Weights of a small GPT-style language model, trained from scratch on English Wikipedia: rotary positions, a variant of Muon for these matrices.
MLP neurons of a small language model. Each row is named by its layer, matrix (up: input weights) and neuron, and shows model dimensions 16-143. Each number is 500 + 40 x the weight over its row's rms, rounded and kept within 0 to 999. Numbers have three digits each.
A block is one neuron, or neurons of one layer that tend to fire together. After each block is what it responds to, as a language model described it from the Wikipedia text at the highest values.

L4.up218:428489525523488494461395487503557524531453519484485509520460523451456469422473498547506479528532533507487535490495566570518377456510536548560518482480460489499460534545524546525564527418452456485482507520486533469544490543572531501469575510479521471465553459488556466542466516439419463578462517392547449430571436460493518477540485491547497525521484566509501498544435529495451508466451
L4.up535:476505518476439534586507485554480530464494432489588498406494526482507468516460475429458522551517561553526514511459469567460502494507486502563463563544466476463423451477521518539554507461541460532467482467542450498473531524546496525525522568523464459528513489490578520551449497490546467479474512468542471459492492551463461492486485502451488496557561464510505455495456473431480507538518
L4.up643:472478499480522466490499535510461542542517520554422543517516532529425554500500482503497495466485547475472466446505480484500540481482472533572514460464506511483440527484529604478502504409494515507528479567486446494498458516475521551498509485553517509471551524482562562550485594519519492449527492476469386567494509468529560542404522469558527470505523559493484526509550504419432546476449
L4.up654:470440487444524469517445444508477495512515472490492554452529487507430536508612470555430492513507523488491490515481418503511430442444507522520449475537556522486481434536511534492499553542566557548525439545511509519518489479549584485468575614450553467566505522463530519467503498528535506517506450430503502468544565607434543498479476581560566506463489516507501518438510552501419517485464
L4.up1034:481533512507491464490479528431493509563527577441456480463494494524487516465509483483493458508549537527484464541498492518500507448506535489478503508520515469495481520483512513456536413453522500493571509582493436452499382516453547481421552511520503507524494440518575510526543516594503451484557463473501469554525528501441521523470443556542472477422467493483436517449466564477529550545539
L4.up1090:474519552488476480573540503534486474507503478469470555556543475459418495555494544452476522508557493467498457464513435525496458476537530505464495469626545542452530420495499510485516538551445443519539471488519410471525492551525443407529536587532553543494499525525463507473501459537489457504499509534540453455443516503513583511460588475569485457509542589467487497586451511430414463452458
L4.up1268:505443548511572473592506464456498445505481483543500481455547550486554567455532430486454433456458492486501484456503464587588520529464441486435454454494536512478509530532514489565521537525538485470478449459518493523522484541489535496465453449490532494469509464537459508480566483447532479529454492478523501517569580552547570564531425539479510475513489488516537465462440579593453432539563
L4.up2154:484523541485524418579511528480564504486557502449517520434490499467452491489524540546480555390518478520468454477480506488514494506466497520471510483545522488548539506555573502483539468465467493562503445524534508516487543584490545577447458483437517443556508545494521524443495533525555492475566473509499483456509507476519449447512442491576549487472512473490478472551474426507453505509476
Mid-word continuation pieces. Inner subword pieces completing a word already begun, often names or rare words, e.g. san-ct-uary, Ten-ness-ean, ce-met-eries, men-'-s.

L4.up785:515554448510527513495472514539500501465543521499534481457543496504479529498515486488551523490521456507574513502552524504503467501405501459511463410425481475475447415488437462528495439536565432533579483521454518544541494566471485478490474533428554461426508551529576480516511445464504473544470538518494531481494480559514490528451446500499506479471463567451514432574470531541469541535534
L4.up794:480520510427436507505556532411493531550528462511439472456497470516461477474552486485540436477472445442467487529475513512451463529500498499491546511530509491500468503535468453530534500448488498515560480516563500443556495530498527557507567568479450536533510596493478518523450530524473504504457467492477505531462527487496473514529573526531485465495483517564421511482526502519530540534522
L4.up807:510541459511521522496541530518496457556515540473581442488479491461537570578499521499494472482447540470521469468533475499586497597446542515563430482466535540458528502425442480522562450450531493526490476478538439552513538452494526522514427572498567494551566495596460521478473471556483511479538507478530429445556489516538487491561470515518503490483489454509476513499491476531470487496544
L4.up831:541446459449571464547549586497579451556459554530526486489500478506523532496523463490561449481412531430557515601430502536572517561517466544534485476508534456463451552453512522483532493510490468511532570509550511447462476514513517546509518476508540502560438528560511520561527528450518523415489549459467512518549468502528523468484470484541519486521531525544507488452496481521575463466530
L4.up1405:440531501516521450462522531527587467508455462514468504485478477479534514380460503552493538415477485501408525529465510462510504587498429493571492540441523475551550548406431545516469438430541542531565494362575455504507541574552525494532533580504484542579556437547548498532530528558486439474513509482406445540537518585582530538442491541467522516551435461496500498431540490553500491539514
L4.up1543:485465483457474527496505479461478503528560428510500530521559474555486510493516557455473497436587504438549507539497498504491466494531505561514479504476532499516444460476385561493533493542485521460470525502527526549464500501442511479482427596483520502596528499548469477545488415498456489488579489496592437427439485537477522447469477431547547435474471592499514472506539485542505543616533
L4.up1750:480496542428464477557481528508483499536500593433538483495526486439527453559518512488404548508540514423587532534582474462476462492491474499525451518487522554497460467501519562525546435497446500536525457513460493537565484508411551532450442540486471451492442518569546464507566466513560550533450480464576434426583416525515526509430427447524504519462481514553488428452495500510460468479498
L4.up2302:519450490479542499507467464484504408490505485530477523482483500479494501523487454481482440480490523527484597462501499503535496596485512478554509539427529487514503448510484504491517490544468535525461512452480457434485505508472441522514540548507535503487499512529517488531535439521523438499541529475521475565529517560478531541485511518426466495450560542436505512499463544593464552501519
Wiki heading closing equals. The first = of the closing == or === after a Wikipedia section title, e.g. ==Statistics=, == Early life =, ===Doubles=.

L6.up1539:469507472518491541531452488515457482548463535440487530519496599497527501492552460492493506467508520529509487504448517490526481494501444490546559527482498513468450445473539446530515531393496509467598468491491421454493459562470520551557471482502478526545510488499521456396496585547400468544475488481568536437508515434504437498587494536575553494543544528532431543498478586470516550500551
Sentence-initial phrase boundary. Final token of an introductory adverbial phrase, usually its comma or last word, just before the main clause's subject, as in "In his first season with the Kings," and "During this time".

L6.up495:474490475471512517525507460524491518511586450478479465549498574545529522434449495530490508450524527512484441453492439532521500490533479539550477503467480466513490585509524529509532468509457523463517489569523504536475463495486496575579480438426481462498470444480443416405545508453460482490454482450479534473505538478478502473537558494470450521471434499533519440518500471447433528586536
Mid-name word pieces. Fires on word-internal pieces of proper names, such as Luc-a, Gill-es, Mans-field, and on table or navbox boilerplate like the slash in N/a and the semicolon in v; t; e.

L4.up100:510485454479522537527526545522484457545541573635472482486426493521438418492558551510466495498474559515436468485545455502533498494480509517536490440482497493579473445541553513544549539468492422526524485523520548481524540425549542510590528554421575570451486512454459492480457489557507472523477454454467462531499497500477470475413513462519489475517513499566541573513491486492462490480469
L4.up140:488485491490456549556479514505471459515497549533503481579470611477480496497445488513521512458425496449515478501465484443491504518488481529445468486462486465536526522506395455563540493432487516457496567558633476524502506469529511565527502487448531512470509483520475466614546543566412606540483527537421453525547437424445537540466538478475472490537501469457469479515477459465495467574561
L4.up310:536417462384576502532530556446554407520471467455480548473453477514480521451502529582508469531479527478486544467528535461473510561468486484478569458531426524589479497569484504493527563525513508515572455533536589427551455536581476531462523450429575527533391499462462564520523520491535507509556508533566503485480464484534532543556462491584510500502512515534496516473489476506525549519507
L4.up487:502487485486518518566475439506505465556525523563479514527512465577513499486500528543450504509498449474509542424453499421487461540525472536567508482411522524548472461471464523519549472485508544496573524482532536596532483493464512599363556503466485495545425531566479547507491536538495548569460514516397531521449455502495483435438572426484543480484477526572489434428450522573481539477515
L4.up779:456483479458480510533519550539529438550489486571560560480472520458403465459415455499472477511580479530509495515527541564485592519455433518579488460543476503594598474582519549546486530522536534448517442486506535443568505522552490497501487522476567447415497550500433570528540561571504565461485451551439546493551494510517496491425496407475536495491534513456523479516383584550535503494466
L4.up1385:516515444552550467570474488544485443521529504495498533509514490552495463527442532433600444550419459473546564560506552550479479473425496514523477485495486426448536489541530516521507582508551529468569572471504490486507436535557451527539500519538506471559502456557543500449506538505443516446451497541485572533565502536488495470534497489560452457497458394524510517504482522481535509560517
L4.up1501:483474586487483501522470538474484468492519495548547511483454513581491467514497530481519489490465538523471482500447401447529535492504515556527521459489431539499505540505523420517539520464443493573513463492520581418540413501487481537455500518498488475511514549593461456493433486497499454425531598439430482464519525498506454475576467477549434582439524463502474527518454525517490538526461
L4.up2134:500467510498489440370554462502539430558482518477454561555468497485480432483480462475482513450467461538462569455491476540436545447533495523497540455534439493482457501511528504560476514451473460526508547568478497464469521500508563524547549519469517554516478442467548462463515471538524510443505538443490526427457554545548468527467502457556486522593514470472453496491467487489551488479500
Mid-word vowel fragments. Word-internal fragments, often vowel clusters, right after a short capitalized onset like He, Ha, Che, in names and titles: Ha-utes, Che-ap, Wi-ene-r.

L6.up861:482551563462553489531506621541472470530435484525427502571532522507542487500488476508563492503433532515552517497544433499445524519484517425463528555489491561441509562522529522475567499438470572560476462462533501513539500498509503520509498463481512512535520508427472491566528435547584538494535507472544509545515448567502464450467529486498518558516480473541476486506482534546527548433525
Mid-word fragments, table dashes. Hyphens in markdown table separator rows (|---|) and hyphenated compounds like brother-in-law, plus inner word-piece fragments such as pert-urb-ations, introd-uc-e.

L3.up547:495466535543588515485512559567455480502552551503548517541529470454454518514552540467580487605555502528421534478520540563525505455472485457437513486535501476532460462518498485525543492469473509463468494489533458486455459553537526454498495468448550472487411519502485450502502532539495441520511553534507485419514561498515489414497471482496467449444453519549534454472546500489516428490471
L3.up709:571461497498498511515487559504472509550526494456432414540534489450449471509519522519501452504500429494416528595581489465486496572499534542551548489454499562516521553501450512549472443581535472500483523478511503502496479510478532497419552466480429574499446471493508530477459516444474445456455516513475573516497443445464508525497453539476488521513496551409472483601508450492572472499511
L3.up848:469507484510487490535441500446494478494472464483472522491442485454512558454488558506587505516494537509519457504482497517466409526514466520459519481354496433504423536488525478533552474498526517553513499518584516506419465507492623434561524565469452521500503521520518544520492485462468504453487505504534471480502556492378476439505515531601504436568455448481440481483514500467419535482444
L3.up1108:518491483550544511554473577537572453516556548520527501606563510589437491470523518511549474520520500478536491489471467502473531502510508512459485529478457527501504484476567500436552512470557513443571549522512500524548522450435469476553520497505559550432449497507486471472459466525467506499490499538463507442467539518514490438379464501498481483465504528527522550442471421477474610552469
L3.up1429:531493572455487468630481495476472512426533565489448476553550461564476520471482461556457462522463553543500497487486503537510499472492490538502527491432436517543453480494487472525464521481459455418524421476522537474437526511552532529497470514494471556470479480418519421497473515509547499396432472466502538400484535455525491506546471426492473562527448512488531520490524482512526509520450
L3.up1599:528468537507522340548499504506514469471479502493538466470470523510562495504486417531529501470466461506530433512507452556451521584448515533493516466443508484535537510517553499452455493546497455474501479569432554533498557467451580509489567541506545583524441508438477474509461533521564454528533497398575556558444456547498492466502495489540573532444439462541477512488441510499508487520570
L3.up1790:460480583513503542511521547532484482509449470494512464491549461531576536573492529507505533565488537518452515464481456533451507435496496491470517481464483499483484493483521505523548488543475535465466540505576519516490556477461431513466528433568477534444567480587494509459499533435497500539498514448492534420560502502465473469493542470508457514497497550450534403416544550513440552598574
L3.up1890:539503466570552558534532429497537534522568489514504498464489541536490558463475485574519441565533608553478490549472477445482516505535511494553490484536499465480432452503539518502533529539480563469520530437501556393479421489457533519455562476461476581421556482485538505474572497559556467501530560502517517456520552534402495542448457498576458511498448526436570494504470466534453519432580
Second piece after short stems. Word pieces right after a short word-opening fragment, most often a hyphen after prefixes like Co- or co-, as in Co-founder and co-editor, and word-internal continuations such as Ay|rs|hire, La|os and amb|ush.

L3.up18:516471499449518501528478486507469481446586546468498549480488485417512516528542509527516503502486528460445508500448540505452541486516435507503500514555481558491502501417492476513472475510516561505475521468528561466517520487537440447512522531472578504530534486624491534562452410490548545506515496559524534503500508569606443537567461463511432469480518463530496543533501458474535536553377
L3.up314:518500470487553538441431467494483488484542521453491483448527488453565528505534500466542515568461509475454409500504497565508605525446528476523513497502516533498452462451492436500570445442446457484518431552473509493500517410550459504556557570507502521534558538499428491519514414536576533422561537563537521506443536403511531500542506547514445530525507576599453542471514472482492508553441
L3.up1107:417488492515554534523458576585455537520493480488563539533494413407442512508545512484399512473554473513501490513478467511552573473475516537500489490513463475512435509455428457559441524489460551462470509545515527518525502602503493487495483604532478512476474488476475534462545457513481498532550461539463529481514536472510510520540424442509574464508522528436539497573519484532467560514511
L3.up1304:511532489498494604483563492557466507444487426514533549478485478509412514450464501537480489525516517512493562483510520537483493472502518491495473578531525503459515462456556525469469486551415525452477532402411513420457530506518462450469509465522459543513506467474467530557552483476504471552579477501564557510504473512465488532570506454447487507566441531483525438510493464445534558474489
L3.up1490:548522503447519505492506477497504490467469510474424601483454507479489489480578513504442495475432509481554477501477471526476509534513515477506514533597466556511475504516459470474572460437477566515602559493523536498535540454453491570564529454507524480566579509556485494472510492455521511534461529516463388511491442446488516484446484476477455472405513526438417517443468467528526574534490
L3.up1717:523401461610479477536518472485439487515510534570505431527503496435501497449505416565522501437512540504488523493436421456485513481439445481446517532448485463518499482476571539502476518488499449460473518543582484486515483484447556460420401575541565447543453487581504499492525454514490439468465474524514483444482491516464454474469493525426494452499550553533593557524460532548542513533519
L3.up2079:481457539434474567455509560536492469521467448551419581516483572483540541525489497456509511539517495441494514489487551494523547558490432423554505530456480484518540510464529507470486471459501550418492555529521494477503541544479518451452571511491520531521509506511450515595546489461464535500594500552489446509512457493508503502448400551475491521504501518443472578455421482510559463523475
L3.up2268:526498500506479516499480476506570493537476462531512558460540486484507497521552514472452542510487507480532453506530544526490492464540525474486450518488439368475472506468505458459497448449505510547569477486552502465471552504514512502487482486578451509438435548455437486560552458481543487532454508570480502539465498539504487464513411443532581471469443422518487571535458430561506506523469
Token after year. The token right after a year or number, such as decade s (1980s), dashes, commas, closing parentheses, to, when, as.

L6.up1162:517429480434503488525455505439506443463415547518485541466560469480493516520564484551481462500489460490552472481502491512473503492495531458413506484509463572496483505549445546522476559439415481508499460404457509526490507409462492396522532531589500447486530490504518482493502436433419492533467484501499493454466501520546459478453532500524468501481547475542534480420475463517506530474475
Closing parenthesis after years. Mostly the closing bracket of a parenthetical year after a film, book or author, as in Chenda (1973), Livrea (1986); also final word pieces such as -ion, -ce, and heading equals signs.

L3.up240:481448475437498478495491467477512457508502516494487588565454517537499438496491517546495483521532516554472536440413519469468516445471475488503455460536521487523591547502502477559554519494484515564541510501507556483409484507459540448450474550476467552471537483477570440504448469435513482501473479529481446503581524505520446474485429487548541505557544464520515544471498545448508498548501
L3.up511:501510484469516426505504452429447581503539522475467486484481553489428511458525448487475534459528552493435499497532452524603428531531502557482496486535423417549527551518484452460525443473514492518484543567523541496459583557552443506408513590509566463456476432390481494470534533478524513464457503433511474486474523455433517465598521533415462507537412471539466542530545480493542581511465
L3.up759:498446554522512506502560552505485434530496433490514546526517492506458584450492495545462467495502458469485463511568460439574496468465470502546463524497526458401522527443519443476507487459470529527513451510480506515439473441597465469457595508547548498440501443507501506603487533582491524437508502528478510468537481468463470492517544517485535454503493511541524350493518456562561512523441
L3.up765:440524494514476625448513462490503473481530628479484485505492552508528454470475512512536498457522529508521474495492500513469464539523513477507485494404462515503490540501491409507486480454524533492577481509478545541469525572556502471528542480564566534478456533425462431488547455558549480535398471513498456455419448519513516536478548506506422539451524516514507474485400503458568468479513
L3.up1009:438452494583527490524503502453513487539493559459439454490479495440535556489512504506498465535576484532513481428445525481511396525432529470480493471518556476458445457509563423499494476400528488516506482537450472568512447489510510487461489498474536421500515512435495525443453496497470515527518513515490492528492506524533505492455487434496478481530460484527547495394534551458547550501445
L3.up1117:452545419547526533505426424466462549485500552564468563524490498512562478549469494418471514511534518486408587480531411482507573503496520569524544570447538461486474537489540536518430513482484455495468492574539463534543528417504534577551532494532559467536464511466523540485494487508477541476483547513508498552576496461468500443465547502534469516496545486491427402446492486579481560494498
L3.up1381:482507461535435452517490490492446536482502612507493577492483578514516469509438456521478466464503479533513530581519535435463444444482525463515499510464468481547528518454500505577496516526461520507510505466491532447446544551491491527502517513506500476458466427472464538473460507520450474530560472409449482490520490502494578488536501494525461543431437493506536541484493465438484549538513
L3.up1494:457534509542481533489509429451485511498510443445406495441410475452495531443526482497498531502519482541529491492480464486504484503523408563524458486545518430480550476525415599515446519562509493480514487524514510522557523614513471478463456515489505502488505427598478446525472452463590469475482514485576450500458571558542454449471522527502443446522484521531554528484525546481518583494524
Mid-word name fragments. Short interior word pieces right after a capitalized first piece, mostly in names, like Kan-na-da, Van-ess-a, Pen-ns-ylvania, plus some common words.

L3.up67:471501521479471469473532498538481575497526488518520486573507466549518597426566537489469454453584510516504547548484535477483518542477483533475495545519492552519436478531483597447580550451442545499408595475504469489437513531481507490504554443485498519515480523517489526498481453501547560510486503443466527497531524516525512516590455424503560486500451571422447488444494521509540553424436
L3.up130:521491517514473481485455440473463432455466534546498502466519544498500473464519495466509496527447499473583465499469530500482615455525482511537448448464466489503483504514482492412546516526489558468467507499554481501489525481521501511459463446475478536550434510492510530460563560433395576498501513482567488533435510444545529495572514529531500507473459534471488563552506446450530480491426
L3.up687:475425426521523474393542557557421451469486458437461466437492456482483452550505477467490489461480467427492498493508520455443511553538444518488586541469447552535500498546487510506647471427485475509494460449514462500476482527524507514587585457545432503523591513498537462456498504523493543524506542458551504512486487551526491473535471505514528448552593532435473497549508474443549495504548
L3.up1410:535483382584490533474517504480573387594528565467469539453492523507478500520482500528503492465505475529472537467513494510530436558406495446470483461486503502441484480503489430505521533441525557539514565589544522499542513513546477515578519540449563497444551471492501527515472432546518577461459498536444431490567560499451550561498509498533529486400509538452533443585510507444471628519465
L3.up1845:464444518559488520527484519508586480492474557510519525448478492427504477492480415481528550487483464468520515441523454509516478619519466504527467497544515468447514475489512456422465502519460449508456547459577491439520495533502483502530514531462521517533493570519595519506518524511501548513546444515548474534571496501481570572519537465444425481459562493554508521482507515461513534541534
L3.up1913:467467562510469496475421510505532530496447516513454549473539497544555506541461485552532425509431487429453437554506457487538509514491494477555497449542488457575401502495519547533561477464500495497487535429536525498518553507596528501468501576465464488468518481497560485497502564489521500537498572496552503504525504476505431524514485505503498514514461511459588522484457498557510510530572
L3.up2015:491497439486529571449490495448475513530481519495455519473517436474491483488580451520553421512590520491511487520496479450487556497516439527402467534448474484491489462553425559499517559537469511518531403428468424528479568513467462465462555473534537467530480530524501502482430521499502538500512494437573540508477448547479530497578568507553493496502528525519460497488428543472484554476511
L3.up2061:490469487489574541466535489517472456495498486445464492544517506451447415552503499481459486463449468500518448453428498496502500448511454509552527525473585397508538525453498456520514473431457519546508474438483436497482522541473489506526520467445553410535528493476498532514448470459471511465577485456558450472562580546522521513529474472511488505539508517460457521473557532534573540534537
Dates in narrative text. Year, month or day tokens in dates, often the second half of a split year after "in", "In" or "On", e.g. 18|31, 1905, November.